From a checkpoint of a small transformer trained on Wikipedia.
Size: 14 layers, width 640, 10 heads of 64 (1 for keys and values), vocabulary 32768, 80.1M parameters.
MLP neurons of a small language model. Each row is named by its layer, matrix (gate and up: input weights) and neuron, and shows model dimensions 96-223. Each number is 128 + 24 x the weight over its row's rms, rounded and kept within 0 to 255. A neuron's up and down rows have the sign that makes its largest values positive.
Before each neuron's rows, "fires on" lists the tokens most often at its 100 highest values on Wikipedia text that the model never trained on.

fires on: "\n\n", "–", "."
L11.gate1642 [ 88 129 128 111 146  85 132 124 112 132 119 178 129 108 146 106 118  98  72 127 157 133 121  81 114 111  99  94  94 148 157 123 142 112 112 136 133 127 146 124  80 153 146 124 152 157  58 147 156 120 108 146 153 112 143  99 167 176 123 116 123 112 155 111 124 140 131  95 148 113 121 128 116 155 109  92  94 157 139 114 130 100  87 142 179 109 152 149 116 124 110 135 134 137  92 117 113 137 113 151 134  92 126 169 103 132 143 124 123 168 139  89 127 114 168 146 138 137 146 139  81 132 111 164 125 131 115 139]
L11.up1642 [162 132 111 105 142 127 157 115 110 166 116 117 154 120  95 129 152  98 119 159 135 143 100 110 148 133  76 137 110 126 124 129 110 117 131 182 149 121 181 119  84 132 151 140 121 141  92 124 169 135 115 160 134 123 135 115 131 126 132 205 116 128 146 114 157 120 127 122 104 108 131  93  74 114 102 122 144  80 185 135 137 137  91 137 113 135 105 122 125  54 121 131  73 144  90  86  96  95 143 149  91 100 138 129 101 122 111 101 109 116 128 122 173 120 121 102 131 141  96 134 157 168 112 159 127 193 112  90]

fires on: " de", " to", ", in", ".", " into"
L3.gate900 [132 181 181 141 153 137 119  92 123 130 148  86 173 129 159 113  70  97 123 147 111 112 141 142 145 122 149 109 153  91 117 129 143 142 110  84 137  89 190 151 120 160 121 160 106 136 127 103  94  95 142 149 103 115 130  96 172 117 149 106 127  90  94 160 123 111 137 133 115 149 143 127 116 115 116 123 149 140 114 105 121 119 148  97 122 119 137 161 159 111 129  94 147 132 112 103 123 141 129 125 132  95 108 129 117  94 114 131 145  88 117 127  98 183 127 130 148 160 155 126 158 109  88 130 149 110 123 172]
L3.up900 [136 117 120 128  86 130 125 118 166 162 131  94 122 123 134 124 174 147 131 163 145 136  91 135 166 135 145 117 120  92 115  95 154 112 145 137 142 140 119  84 159 109  96  88  92 138 146 110 115 129 112 138 126 128 114 125 141 152 153  65 124 135 118 118 137 139 103 163 122  70 145 121 128 134 114 134 112  89 172 163 143  84  91 130 132 105 123 142 138 108 173 141 164 125 174  93 116 148  82 115 136 112 113 118 132 170 127 114 162 128  96 115 130 148 119 123 128 131 144 171 152 176 129 128 162 134 147 155]

fires on: " on the", " The", " the", " September "
L3.gate478 [148 138 138  89 113 146 120 155 133 104 139 111 149  97 105 158 125  97 117 148 140 106 134  94 111 136 132 152 151 129 186 164 144 143 102 126 164 124 131 170 161 161 125 135  83 208  99  98 107 139 178 157 142  77 140  97 134 157 106  91 126 140 155 137 168 122 122  97 114  84 140 113 107 124 148 117 137 124 121  95 117 111 111 175 154  82 119  75 101 129 121 143 150 111 101 140 144 133 126 125 119 122 169 159 122 107 157 124 134 116 125 132 129 149 153 124 134 145 125 146 109 147  94 100 108 159  97 128]
L3.up478 [170 132 165 105  87 120 164  67 116 133 133 130 136 130 125 159 137 122 154 155 125  93 138 142 106 118 129 150  82 174 105 135 131 172 172 112 167 164 146 120 173  69 143 156 136 166  91 107 124 112 166 143 150 119 123 146 142 161 129 116 127 122 115 145 170 140 140 141 109 100 117 143  97 103 145 118 141  94 133  73 126 168 115 178 152 113 126 110 119 141 146 111 105 110 105 183 131 151 136 100 148 139 144 131 135  96 138 103 104 132 107 119 110  80 154 163 159 150 156 103  97 153 145 123 111 112 104  86]

fires on: "| ", " | ", "–", "ed", "- ", "', "
L10.gate595 [122 159 144 114 132 139 154 126 153 129 160 151 144  99 115 141 138 124 125 107 129  92 114  86 118 155 132  83 150 137 144 118 183  87 106 139 104 138 170 125  91 108 133 105 112 166 132 111 133 157 114 128 157  69 127  92 100 153 166 123 153 121 107 123 128 140 127  41 140 149 107 136 149 111 184 125 152 143 155 129 117 123 125  73 126 112 148 135 129 143 116 138  71 157 101 103 132 127 156  73 133 161  96 128 125 114 137 109  80 116  84 102 137 116 121 144 153 137  80 155 135 116 102 116 167 119 127 116]
L10.up595 [121 117 144 151 106  90 173 109 111 160 167 122 130 131 135 148 125 124  86 124 151  78 122 163 159 119 128 141 132 154 119 143 159 154 143 178 122 146 144 171 164 137 137 133 139 124  77 139 147 147 133 169 154 149 126 166 116 155 136 111 129 148  80 131 121 121 154 116 131 120 161 142 144 133 128 109 148  96 151  83 148 191 135 120 108 121 103 104 112 115 117 173 184 141  98  95 149 150 114 137 127 123  97 132 136 129 117 121  92 158  78 137 134 139 179 131 124 131 129 138 121 161 149 137 205  85  95  99]

fires on: "2", "| ", "–", "1"
L10.gate1702 [113 136 113 137  92 143 120 130 125 145 123 131 118 137 105 154 115 166 123 151 140 185 110 146 147 118 127  68 166 134 145 112 131  91  88 127 118 166 118 137 113 131  99 148 150 143  98 135 161  89 113 131 127 154 181 126 161 124 111 130 156 131 137 127 123 134 117 144 137 137 157 104 132 132  95 128 156 127 100 122  80 121 171 161 119 170 102 168 123 142 132 124 147 128 180 121 157 150 150 106 129 171  98 151 121 166 139 146 144 125  99 126 161  79 131 138 139 125 129 129 154 129 109  77 164 126 103 155]
L10.up1702 [163 100 101  85 123 147 131 101 138  93 110 121 136 130 111 100 117 124 148 136 180 153 138 102 191  92 145 132 144 166 145 143 131 164 157 119 121 146 111 107 147 111 183 126 106 142 106 136 143 117 165 171 141 138 136 133 122  88 124 141 126 102 149 140 145 168 135 120 109 100 132 168 146 177 121 117 129 131 123 133 157 137 112 125 138  96 116 135 125 137 137 154 115 164 120 128 112  87 109 140 108 151 110  81  89 113 124  70 136 163 121 158 136 121 134 132  99 120 167 164 158 135 167 144  79 175 124 104]

fires on: ".", "2"
L10.gate1009 [132 141 148 151 161 124 155 121 160 136 134  94 155 116 160  64 105 134 145 130 183 135  99 134 177 105 130 126 172 105 117 126 147 139 131 145 133 152 102 151 101 101 153 145  94 125 136 121 152 120 120 133 131 143 103 110 133 143 123 121 140 139 126 143 128 144 113  87 107 125 166  90 135 140 110 145 134  90 124 148 134 119 139 129 134 149 133 103 161  98 164 144 174  95  90  89 130 143 132 141 120  88 116  91  91 107  79 118 135 153 133 108 102 105 137 126 132 115 122 160 103 155 103 154 174 143 118 111]
L10.up1009 [146 166 126 132 143 154 153 136 140 134 136 127 140 113 124 144 141 145 158 111 133 164 149 102 138 141 141 108 155 107 115 131 126 141 108 130 119 152 128 110 114  71 137 120 152 124 112 135 112 148  99 102  88 110 166 119 128 126 175 176 173 144 112  92 140 182  99 175 144  96 132 104 104 189 149 127 133 121 139 102  64 129 113 108 146 139 138 149 102 112 132  87 139 143 150 145  95 125 110 149 128 134 128 119 102 126 151  97 114 151  96 140 131 126 126 154 134 126 136 142 124  93 101 128 164 165  83 165]

fires on: "\n", "\n\n"
L11.gate351 [143 186  96 108 147  90 160 101 104 118 131 164 110 110 118 134 120 119 147  54 116 155 110 107 114 135 104 141 130 157 149 122  94  78 166 127 144 103 154 169 110  93 158 126 130 107  90 130 121 142 128 140 101 123 107  99 169 119 107 157 143  94 117  81 130 172 116 159 121 134 129  90 153 169  70 142 133 118 118 132 100 148 116 111 120 135 147 115 133  96  57 178 145 117 185 118 131 101 141 157 135 126  88  98 110  75 121 151 143 131  95 106 135  92 195 137 152 125 171 124 114 139 112 139 177  82  96 144]
L11.up351 [110 160 140 132 150  98 111 144 136 155  96 106  70 143 131 142 111 166 128 137 125 134 116 116 104  92  96 134 134 179 102 131 155  60 144 125 102 118  71 111 170  71 153  96  92 164  97 100 106 128 103 130 109 138 124 137 136 123 124 142 163 121 133 117  94 118 116 119 112 135 142 140 134 161 141 105 129 174 155  93 107 179 107 110 112 115 141 158 150 141 170 117 108 105 117 127 107 147 109 125  98 114  67 109 125 117 151 172 163 133  75 108 139 141 138 146 128 105 170 133 129 161  95  92 121 128 120 118]

fires on: "\n\n", "h"
L10.gate802 [137 128 114 120 127  65 110 125  82 118 125 134 115 148 107 119 108 117 114 133 120 142 150  72 109 129 123 147 153 170 102 183 124 108 143 140 127 111  90 128  93 155 151 143 126 144 107 189 131 120 124 146 121 121 130 114 127 137 161 101 140 133 137 137 102 141 150 117 135 115 126 127  89 150 104  78  67 158 119 115 156 114  99 128 131 132 113 107 176 108 111 149 137 127  99 133 117 165 152  92 105 127 156 173  81 129 130 129 157 136 128 105 102  97 189 108 125 120 118  74 114  98 114 124 117 103  90  97]
L10.up802 [144 179 119 106 150 132 147 171  77 117 129 107 122  80 112  86 112 120 131 141 135 145 121  87 170 116 125 150 107 120 112 134  83 140 139 113 131  79  99 123  86 152 108 134 147 109 140 139 124 134 120 154 123  93 117 121 172 158 156 169 134 133 109 155 120 103 162  91 153 122 126 162 121 124 109 188  88 178 182 112 153 106 111 110 125 118 170 133 111 119 164 152 121 122 123 114 145 135 128 164  91 135 141  96 115 126 110 133 154 120  98 114 104 128 138  94 144 157  60  74 134 133 132 131 128 107 109 167]

fires on: " | ", "; ", " Ambassador", " |  | ", " |  | C", "1"
L11.gate86 [123 135 110  84 139 126 113 135 158 154 143 141 119 133  94 128 130  96 103 125 137 115 140 106 164 165 139 163 138 133 128 133 100 136 116 135  76 131 122 134 139 152 100 186  78 136 121 138 120 124 100  77 142 125 157 181 137 149 126 102 148 133 118 142 127 130 153 168 160 101 131 150 137  97 102 134 112 169 143 166 130 122 135 127 133 127 143 150 114 134 141 108 122 140 117 138 118 138 111 118 103 122 119 148 104 135 136 146 185 160 121  88 113 173 163 114 138 158 150 116 159  81 145 169 114 111 107 107]
L11.up86 [106 160 124 161 150  83 160  95 126 133 130 120 151 114 145 118 115 156  99 143 113 109 160  82 107 156 145 108  79 127 110 127 139 134 127 139 132 125 141 104 133 135 136 168 181 149 182 177 135 137 125 129 128 108 153 135 149 130 108 105 152 134 145 100 132 127 117 161 127 112 138 130 127 154 138 156 124 146 149  99 122 137 164 127 126 165 130 186 103 174 154 146 110 168 168 170 108 132 144 104  75 113 129 114 128 106 108 102 107  77  94 117 121 141  97 139  95 148 124 127 150 117  92 106 120 111 127 185]

fires on: "\n\n", "\n"
L3.gate793 [135 169 127 161 133 119 125 134 104 156 101 139 125  98 106 135  96  81 139 131 141 127 119 126 111 108 155 110 123 138 167 128 138 105 121 144 116 128  96 122  97 170 112 115  95 182 104 136  63 184  87 179 130 120 147  89 140 110 144  69 168 111 139 105 121 160 118 128 135 180 113  83 125 156 121 168 145 157 153 149 174 116  96 155 138 151 142 143 142  82 173  56 153 147 131 155 122 110 142 109 121 100 137 130 131 138 137 121 155 119 137 109 109 195 173  72  87  84 133  94 129 121 129  94  96 130 118 144]
L3.up793 [120 117 141  99  65  87  95  83 173 139 148 124 124  87 102 167 127  78 168 101 113 155 208 118 139 125 146 169 111 106 134 135  96 135 133 140 108 126 129 117 156 131 130 108 138 124 137 119 159 128 138 138 107 113 124 124 121 144 129 109 166  96 107 103 158 149 141 108 122 130  83  91 147 122 125  98  92  86 159  93 133  69 117 108 110 125 160 128 119 140 115 154 156 113 150 181 139 156 100 101  87 116 101 125 113 116 115 100 117 155 145 108  66 132 144 131 124 145 133  98  82 125 142  61 143 131 141 133]

fires on: "\n\n", "\n"
L3.gate480 [146 136 159  98 119 101 125 153 116 160 111  96 136  84 128 140 102 130 134 156 140  98 131 163  55 116 117 130 204 109 150 113 151 144 119 145 141 115 155 171 123 155 173 137 140 134 151 154 134 146 132 130 128 135 129 120 130 154  75 118 137 122  63 126 111  89 124 112 140 148 139 127 115 122 108 113 164 118 130 135 159 158 152 153  92 140 122 131 155 105 102 126 104 144 123 153 115 137 134 154 139 106 142  84 107 109  84 128 156 118 128 114 100  73 125 138 122 118 135 139 145 146 135 114 157 133 171 123]
L3.up480 [176 149 139  98 119  78 136 118 128 116 109  86 118 182 123 122 120 130 134 119 112 145 127 167 123 124 134  81 157 135 112 102 159 145 100 120 107 122 124 142 112 126 152  88 122 145 125 102 173 167 104 121 135 149 139 145 142 168 148 121 132 100 158 108 126 113 114 121 112 150 126 125 125 156 160 112 113  97 105 106  82 146 126 126 143 108 149 138 153  78 143 149 146 111 131 139 113 100 175 135 111 162 104 109 181 115 113 160 142 148 113  80 132 112 149 107 114 112 174 138  98  93 139 118 134 150 141 135]

fires on: " election", " Republican", " elected", " ran", " candidate", " primary"
L3.gate1346 [120 167  97 145 144 113 122 125 115 151 143 109 151 121 124 113 100  96 130 152 156 149 149 161 128 125 149 129  89 149 151 151 111 182 154 134 137 153 136  92 139  90  71 136 115 140 141 151 118  92 115  87 104 101 146  90 154 129 145 117 140 102 161  84 174 130 180 111 104 127  69 128  98  91  92 125  70 119 173 119 132 112 129 108 115 196 135 104  78 128 132 152 155 139 101 115  99 147 117 151  95 127 130 119 129  92 131 133 115 175 142 124 168  92 187 137 125 175 130 139 109 100 112 140 163 114 123 121]
L3.up1346 [172 135 106 106 102 152 150 131 139 169  88 140 124 127 148 139 160 121 106 111 171 127 137 118 145 141 115 102 128 129 103 139 126 164 127 176 116 138 108 120 128  93 109  89 149 101 124 125  92 152 143 132 112 167 151 146 131 104 182 111 113  81 156 112  88 104 157 114 150 107  89  90 126 137  85 139 117  90 125 148 118 143  88 127 132 110 195  96 127 153 163 154 106 102 154 145 151 144 116 117  90 126 158 109 142 100 129 114 144 154 132 115 127 108 115 119 101 172 116 153 102 121 111 103 154 126 184 143]

fires on: " the", " The", "ed", "Th", "ite", "The"
L3.gate1597 [145 134 112 111 138 121 133 116 146 109 160 129 127 126 157 145 135 132 117 136 105  87 168  83 117 118 167 124 117 145 148 114 142 117 120 124 120 105 130 117 142  98 148 129 122  85 159 133  93 135 125 121 134  84 131 104 156 121 125 148 116 106 140 130 122 121  94 131 118  63 127 152 117 129 149  76 130 139 127 155 105 127 167 133 143 126 159 126  77 130 129  79 143 162 103 154 165 120 145 126 141  81 141 127 114 138 173 143 112 180 104 104  94 128 185 137 130 144 135 149 122 168  78 114  99 119 158 117]
L3.up1597 [107 170 157 114 117 103 139 121 117 129 143 126 134 148 175 130 124 124 124 147 148 154  82 112 110 106 137 193  92  85 119 151  82 109  97 102 129 109 153 102 129 147 139  98 108 111 109  74 132 112 130  94 138 130 137 149 151 132 147 159  82 117 127 153 108 115 110 149 176 113 122 134 150 115 123  99 114 117 127 112 131 121  82 126 158 175 138 160 125 141 118 141 103 112 105 123 106 158 122 108  77 144 186 129 151 113 134 132 134 105  95 134 132  90 131 123 131 146 176 137 116 162 116 116 139 114 111 166]

fires on: "1", " g", " late ", " G", "–", "-"
L11.gate1412 [131 117 114 105 129 120  62 125 114 136 150 130 123 130 140 104 103 146 120 130 127 168 107 108 109  94 108 125 116 184 139 129 109 112 134 131 107 164 115 114  83 120 120 184 132  43 114 109 131 142 114 146  94 126 117  85 167  97 126 172 103 128 113 144 125 123  75 109 130 148 130 110 124 156 127  90 128 140 121 103  71 138 138 126 110 167 114 151 163 164 116 120 132 107 169 163  74 104 165 106 124 103  82 109 117 150 131 131 136 107 127 121 125 121 121  60 152  76 157 110 126  95 159 122 156 108  56 151]
L11.up1412 [111  63 122  97  90 108 144 128 168 169 150  97 168 134 132 112 123 106 131 136 167  74 147 153 116 110 120 119 145 131 133 112 156 149 154  99 116  94 146 128 127 134 132 125 123 104 140 148 144 101 168 131 137  90 162 149 126 112 122 109 145 120 120 136 131 152 124 113 165 116 149 173 144 186  91 121 109 142 119 131 126 116 126 143 111 124 110 172 146 124 163 135 126 191 152 102 102 168 132 116  91 102 176 128 142 176  93  71 124 133 131 120 106  77 115  82  98 131 127 112 139 119 149 130 128 132 147 139]

fires on: " |", ".", "000", " | \"", ":", "300"
L3.gate409 [159 163 120 153 118  93 146 159 119 154 139 107 152 135 109 117 106 141 136 154 139 147 153  85 112 107 164 147 128 117 110 142 103 129 164 109 132 144 128 133 101 128 125 172 131 159 157 106 138 129  84 103 153  95 169 120 156 117 123 122 115 128 105 114  90  88  91 131 140 121 139  93  58 129 112 100 115 146  93 142 146 108 122  97 125 171 112 163  83 118 154 147 142 119  99 125 119 147 141 101  97 154  98 122 114 159 175  92 143 132 132 147 133 150 114 134 132 133  93 130 161 100 127 183 137 140  64 126]
L3.up409 [138 161 120 136 173 158 122 155 174 153 116  84 134 171 145 162 114 146 137 107 147 154 105 165 147 110 127 133 156 123  70 132 154 127 120 130 148  85 129 133  71  96 135 138 125 153 121 100 116 124  83 151 121  89 153 113 143 130 112 151 138 117 148 118 136 208 114 158 133 146  83 108 135 161 109 116 151 157 129 127 144 129 135 152 176 166 113 161 120 134 125  83 119 136 121  96 139 123 141 113 146 146 125 161 158 144 152 104 138 158 136 153 157 104 133 138 125 154  89  93 164 156  89 110  93 165 145 112]

fires on: ",", ".", "1", " he"
L11.gate433 [124  99 119 107 136 131 143 168 137  97 139 133 163 132 155 166 155 176 150 175 118 165  84 113 128 138 147  91 118 146 129 120 110 143 121 114 131 160  91 156 129 118 138 132 130 134 127 102  81 136 111 114 130 135  58  86 131 157 147 138 106 137 130 123 142 158 128 105 120  79 122 149  83 139 169 145 109 149 140 171 126 158 128 153 159  96 144 114 129 174 125 131 129 118 121 113 124 121 143 112 120 138 154 157  81 115 122 151 159 144 108 125 130 146 117 139 110 109 120 148 131 111 104 112 164  83 122  92]
L11.up433 [116  89 115 139 121 111 104 165 124  61 101 152 147 151  98 102 182 139 167 116 118  91 160 151  96 165 102 129 117 143 103  94 116 117  82 143 155 151 106 139 134  75 130 123 117  80  94 167  95 143 106 114 130  86 112  64 101 169 159 127 129  90 177 157 101 127 132 110  90 103 121  86 129 132 107 119 112 129 134 136 110 127 112 106 142 138  98 144  95 143 131 151 145 131 111 143 168 126 139 174 108 125  98  96 141 137 116 156  88 169 155 151 138 164 160 137 115 144 171 102 139 135  95 125 184 140 115 158]

fires on: " | ", "; ", " / ("
L3.gate791 [120 150 150  73 141 156 101 155 135 152 138 118 130 134 145 175 116 108 143 169 106 140 154 123 165 130 100 130 128 150 193 164 161 108  97 136 121  58 104  97 121 147 106 191 131 167 137 121 121  99 130 104 158 119 170 151 108 159 115 108 134 114 111 119 139 111 135  93 158 160 160 123 131 171 135  95 141 113 121 155  90 102 143 119  97 128 143  96 115 134 128 102 129 131 146 155 116 112  93 156 139 110 134 152 110 116 127 141 143 111 159 108 117  84 131 110 152  96 141 137 135  89  70 141 108 130 153 131]
L3.up791 [ 63 146 127  85 141 112 119 128 132 113 152 136  96 171 125 132 150 156 108 135 138 134 149  90 142 115 128 126 111 122 143 148 192 116 125 155 161 137 145  88 180 135 156 128  92 146 113 118 104 110 181 126  89 137 147 130 134 146  96 122 185 136 124 122 131  99 121 134 146 132  99 118 138 129 118 132 126 157 161 129 134 128 155 137 112 119 118 100 127  92 147 104 144 162 161 147 127 112 106 113  87 121 122 141 111 113 120  77  96 108 111  72  97 109 140  62 147 118 167 132 137 117 126 154 116 103 119 180]

fires on: "\n\n"
L3.gate869 [163 146 132 194 144 142 148 101 111 138 107  87 148 126 107 114 117 133 116 152 148 130 144 152 133 152 136 123 142 125 124 120 145 117 108 145 129 121 108 129 151  84 123 129 129 153 124 136  89 142 157 134 133 159 133 136 123 152 114  76 126 133 100 139 124 129 158 118 107 105 145 123 114 118 114 131 159 151 121 146 138 100 129 141 104 163 142 162  96  79 140 127 138 118 157 177 132 103 148 154 121 130 128 158 168 146  99 105 125 131 132  72 114 117 108  89 104 115 105 142  79 142 145 155 130 141 146 133]
L3.up869 [136 131 146  87 131 116  97 106 156 129 127 126 107 167 127 153 116 170 164 122 110 104 155 138 116 169 143 107 191 126 115 146 158 151 145 108 102 119 120 128 136 136 165 160 150 129 107 150 148 112 126 138 123 123 136  88 106 185 138 122 123 150 137 150 133 176 112  78 154 147 119 131 158 111 170 130  84 106  81 120 163 139 103 128 125 124  77 131 130 137 117 135  81 101 122 135 119 126 134 145  73  91 126 132 144 152 104 141 108 122 114  93 126 146 124 135 161 109  96 114 110 104 146 116 145 133 149  98]

fires on: "| US", ") | ", " | ", "\n\n", " (Billboard) | "
L10.gate1385 [165 141 126 167 204 162 141 117 130 167 135 100 145 140  84 145 178 110 146 164 161 121 151 135  41  97 147 166 153 148 168 119 142 164 116 173 120 156 166 128 120 137 113 153 134 151 106 105 106 103 145 128 121 147 144 146 107  96 121 101 120 118 131  87 101 129  86 161 163 114 171 129 123 123 140  90 175 132 124 139 148 144  94 119 169 162 125 114 166  97 160  98 133 155 133 109 135 137 158 147  85 136 162 100 105 139 136 118 170 169 122  83 111  77 126 103 123 109 134 128 122 106 100 136 117 155 144 125]
L10.up1385 [ 83 116 144 100 131 156 100 142 150 107 129 144  99 155 108 103 126 190 128 107  98 137 163 155 113 189 132 136 158 136 154 170 112 117 123 109 129 103 110  77 178 158 114 144 111 167  89 117 140 127 122 164 144  94 151 151 134 135 161 146 156 123 186 124 114 123 140  99 138 143 149  88 144 153 147 136 101 158 202 143 146 151 119  90 145 146 125 107 132 159 173 112 155  92 129 151 147 113 148 131  92 120 119 142 154 114  74 134 138 135 159 145 115 119  97 122 147 119 136 174 101 121 134 168 162 102  50 169]

fires on: "\n\n", " politician"
L3.gate883 [118 128  78 175 106  66 116  87 117 133 116 105 115 156 124 194  65 120 129 106 171 138 149 111  90 154 136 109 150 127 162 158 139 126 121 102 142 115 119 138 134 144 145 139 127 173 130 112 115 100 133 157 164 109 140  88 125 102 168 137 110 154 107 120 158 136  73  90 133 156 100 153 154 159  94 151 135 122  94 189 138 114 129 135  99 131 147 154 123 148 126  65 136 137 136 112 131 133 138 104 119 114 103  96 175 109 125 135 129 115 159  92 145  99 134 128 141 137 127 130 120  76 133 127 122 106 139 126]
L3.up883 [120 139 162 104 112 116 148 133 146 114  63 116 138  93 136 157 156 115 141 133 169  73 166 159 120 135 155 125 142 106 110 143 134  94 125  87 191 104 126 110  99 152 125 165 179 144 124 101 151 164 115  94 132  87 166 101 140 127 119 123 177  94  99 157 131 133 149 137 122 138 120 136 162 127 130  93 127  73 129 109 139 131  96 107 113  99 141 114 129 118 105 123 144 164 183 137 144 141 142 135  91  90 138 178 160 108 111 154 187 169 100  94 119 102 154 151 141 132  95 132 103 139 158 125 141 117 119 127]

fires on: " ", " | J", "J", " \"J", ", J"
L11.gate790 [122 183  95 128  63 125  85 114 141 111 151 121 158  96 122 156 120  92  96 143 127  92 132  91 144 126  88 112 172 104 176 144 110 149 148 146  78 128 145 115 148 149 140 177 127 114 143 120 152 112 147 106 115 141 132  98 130 140 122 134  93 109 106  94 140 112 104 113 168 151 124 106 117 126 146 121 118 146 151 104 164 115 164 126 121 136 146 122 153 142 144 107  90 134  76 145 137  88 138 114 137 131 156 135  87 110 125 107 126 136 137 114 130 133  90 109 128 139 141 174 101 136 196 107 110 103 121 128]
L11.up790 [134 133 163 149 130 133 132 105 145 158 151 134 112 168 115 168 135  86 105  92  92 107 122 158  99 126 130 133 143 151  91 206 147 125 150 165  97 123 130 125 103 121 105 144 170 121 141 122 149 118 114 138 167 136 163  86 137 134 162  96 144 118 106 138 126 116 121 116 138  91 121 106 115 141 162 152 154 107 159 108 114  94 157 165 147  63  98 110 127 117 131  82 148 116 106 116 148 144 132  95 108 158 139 164 136 145  94 150 137 108 135 129 162 152 123  95 127 126 123 107 124 144  67 139 155  63 125  74]

fires on: "1", "."
L10.gate531 [154 117  66 154 117 118 106 143 150 101 169 112 101 167 165  94  96 146 142 142 134 102 142 115 117 138 177 101 163 143 138  96 120 149 144  96 132 127  70 101 144 121 175 143 135 116 142 174 133 104  84 121 114 154  94 141 131 127 114 107 127  84 124 121 136 176 190 119 173 142  93 126  98 163 154 129 123 119 122 177 133 122 156 158 136 131 157 134 104 140 163 137 103 167 151 166 113 162 148 123 136 146 111 108 159 171 143 118 189 124  78 107 161 113  99 131 123 127 118 147  97 147 145 140 144  78  76  90]
L10.up531 [127 102 122  76 124 157 115 123 133 131 128 117 152 129 136 161 137 155 124  80 140 134 183 142 132 150 105 122 192 152 113 147 160  93 117 178 152 133 109  91 134 131 105  92  90 142 153 112 120 123 150 139 147 144 141 105 125  88 140 133 121 114 141 149 148 119 134 159 131 109 110 121 189 126 115  99 140 130 165 126  99 126 135 138 124 145 175 133 121 109 150 110 141  99 161 117 139 120  77 127 100 110 121 175 151 123 134 159 101 143 152 114 112 150 155 137 103 137 111 150 157 128 123 110 112 127 132 114]

fires on: "\n\n", "\n", ".", "\""
L3.gate1012 [ 99 151 138  98  73  91 124 150 110 150 117 126 171  96 120 130  82 104 112 139 178 105 171 136 147 154  80 133 168 168 175 116 170 147 127  87 133 157 140 113 139 115 153 149 145 165 139 102  81 122  87 174 109 141 164 114 141 196 121 110  99 105 113 118 112 124  93 100 115 113  95 112 124  69 104  98 112 143 155 109 118  80 149 135 149 126 125 179 122 118 143 132 154  95 107 139 149 133 152 130 148  79 137 149 117 147 106 141 152 153 139 101 114 134 155  76 126 103 146 131 114 132 132 116 145 116 133 105]
L3.up1012 [105 131 146 125  96  99 109 109 142 156 132 103 151 131 122 131 111 121 108 138 158  94 162 154 162 169  73 134 163 177 193 104 171 153 118  94 109 132 171  70 125 126 149 138 121 160 159 113  88 130 115 161 158 135 184 135 139 171 104 109  98 107 109  98 123 116  68  97 115 101  86 133 148 114 142  87 113 118 138  90  97  87 139 160 153 100 104 146 129 112 146 128 149 126 147 167 155 134 150 109 135  94 164 151 115 137 108 134 166 143 106 110 106 124 164  86 117 103 147 118 133 131 147 126 148 113 109 120]

fires on: "\n\n", "—", " court"
L3.gate938 [143 127  83 149 119  74 102 157 132 137 101  98 150 114  93 163 119 125 120 104 178 165 127 121 116  85 156 175 110 101 111 123 140 129 115  96 127 119 112 137 102 151 135 144 122 164 132 133 131 128 120 153 167 114 135 136 168  79 113 143 119 165 134 132  87 177 129 136 147  69 119  78  84 124 106 147 141 157  99 133 140 132 113 158 144 124 131 163  96 117 102  96 148 148 123 108 148 132 147 110 104 118 102 127 135 149 100 112 145 167 108 109 130 131 115  95 108 100  92  93  91 110 133  84 134 132  93 132]
L3.up938 [133 104 110 134  96 116  81 113 127 134 112 125 139 100 130  84 145 183 123 134 104  77 133 152 144  97 104  79 148  93 178 107 134 149 150 142  79 107  98 174 111  71  92 159 138 156 122 134  97  95 136 127 130 124 100 175  98 135 164 114 163  87  87 113 106  77 170  93 153 108 148 125 144 143 132 134 147 139 155 128 148  98 134 112 129  88 111 138 131 120 179 149 128 116 176 133 136  97 107 107 101  93 123 141 127 123 136 118 127 147 153 134 149 126 132 133 121 120 137 114 123 129 101 132 114 126 137 140]

fires on: "\n\n", "\n", "\""
L3.gate1501 [ 51 137 157 119 125 102 135 147 110 139 102 125 139 118 110 120 100 110  92 149 164 100 148 159 139 152 114 114 184 141 174  97 154 157 120 110 118 137 120 134 126 134 155 132 127 152 121 108 121 105 141 180 126 131 135  93 138 151  89 115 104 151 106 137 135 131  92 130 116 134 115 138 116 107 107 103 147 123 169 114 100 106 125 156 125 144 140 133 122  96 164 124 168  80 137 142 153 121 123 143 135 102 155 157 136 183 108 123 187 107 146 113 105 144 131 106 131 123 148 141 127 103 151 121 154 137 106 134]
L3.up1501 [ 71 124 154 123  72 140 140 125 127 134 145  88 132 125 107 130  77 103 103 109 145 108 151 150 107 152  95 113 158 136 161 127 134 177  97 122 147 119 125 111 148 122 130 162 114 146 105  78  97 112 134 163 158 134 146 123 118 171 132 123  98 101 121 128 120 117  85 108 152 110  86 126 140  92 138 107 116  78 159 136 157 104 140 134 128 104 110 138 135 140 147 131 130 112 158 140 120 128 121 126 128  91 145 117 124 151 101 132 151 140 142 120  98 133 139  89 112 106 135 144 117 121 117 139 169 129 128 130]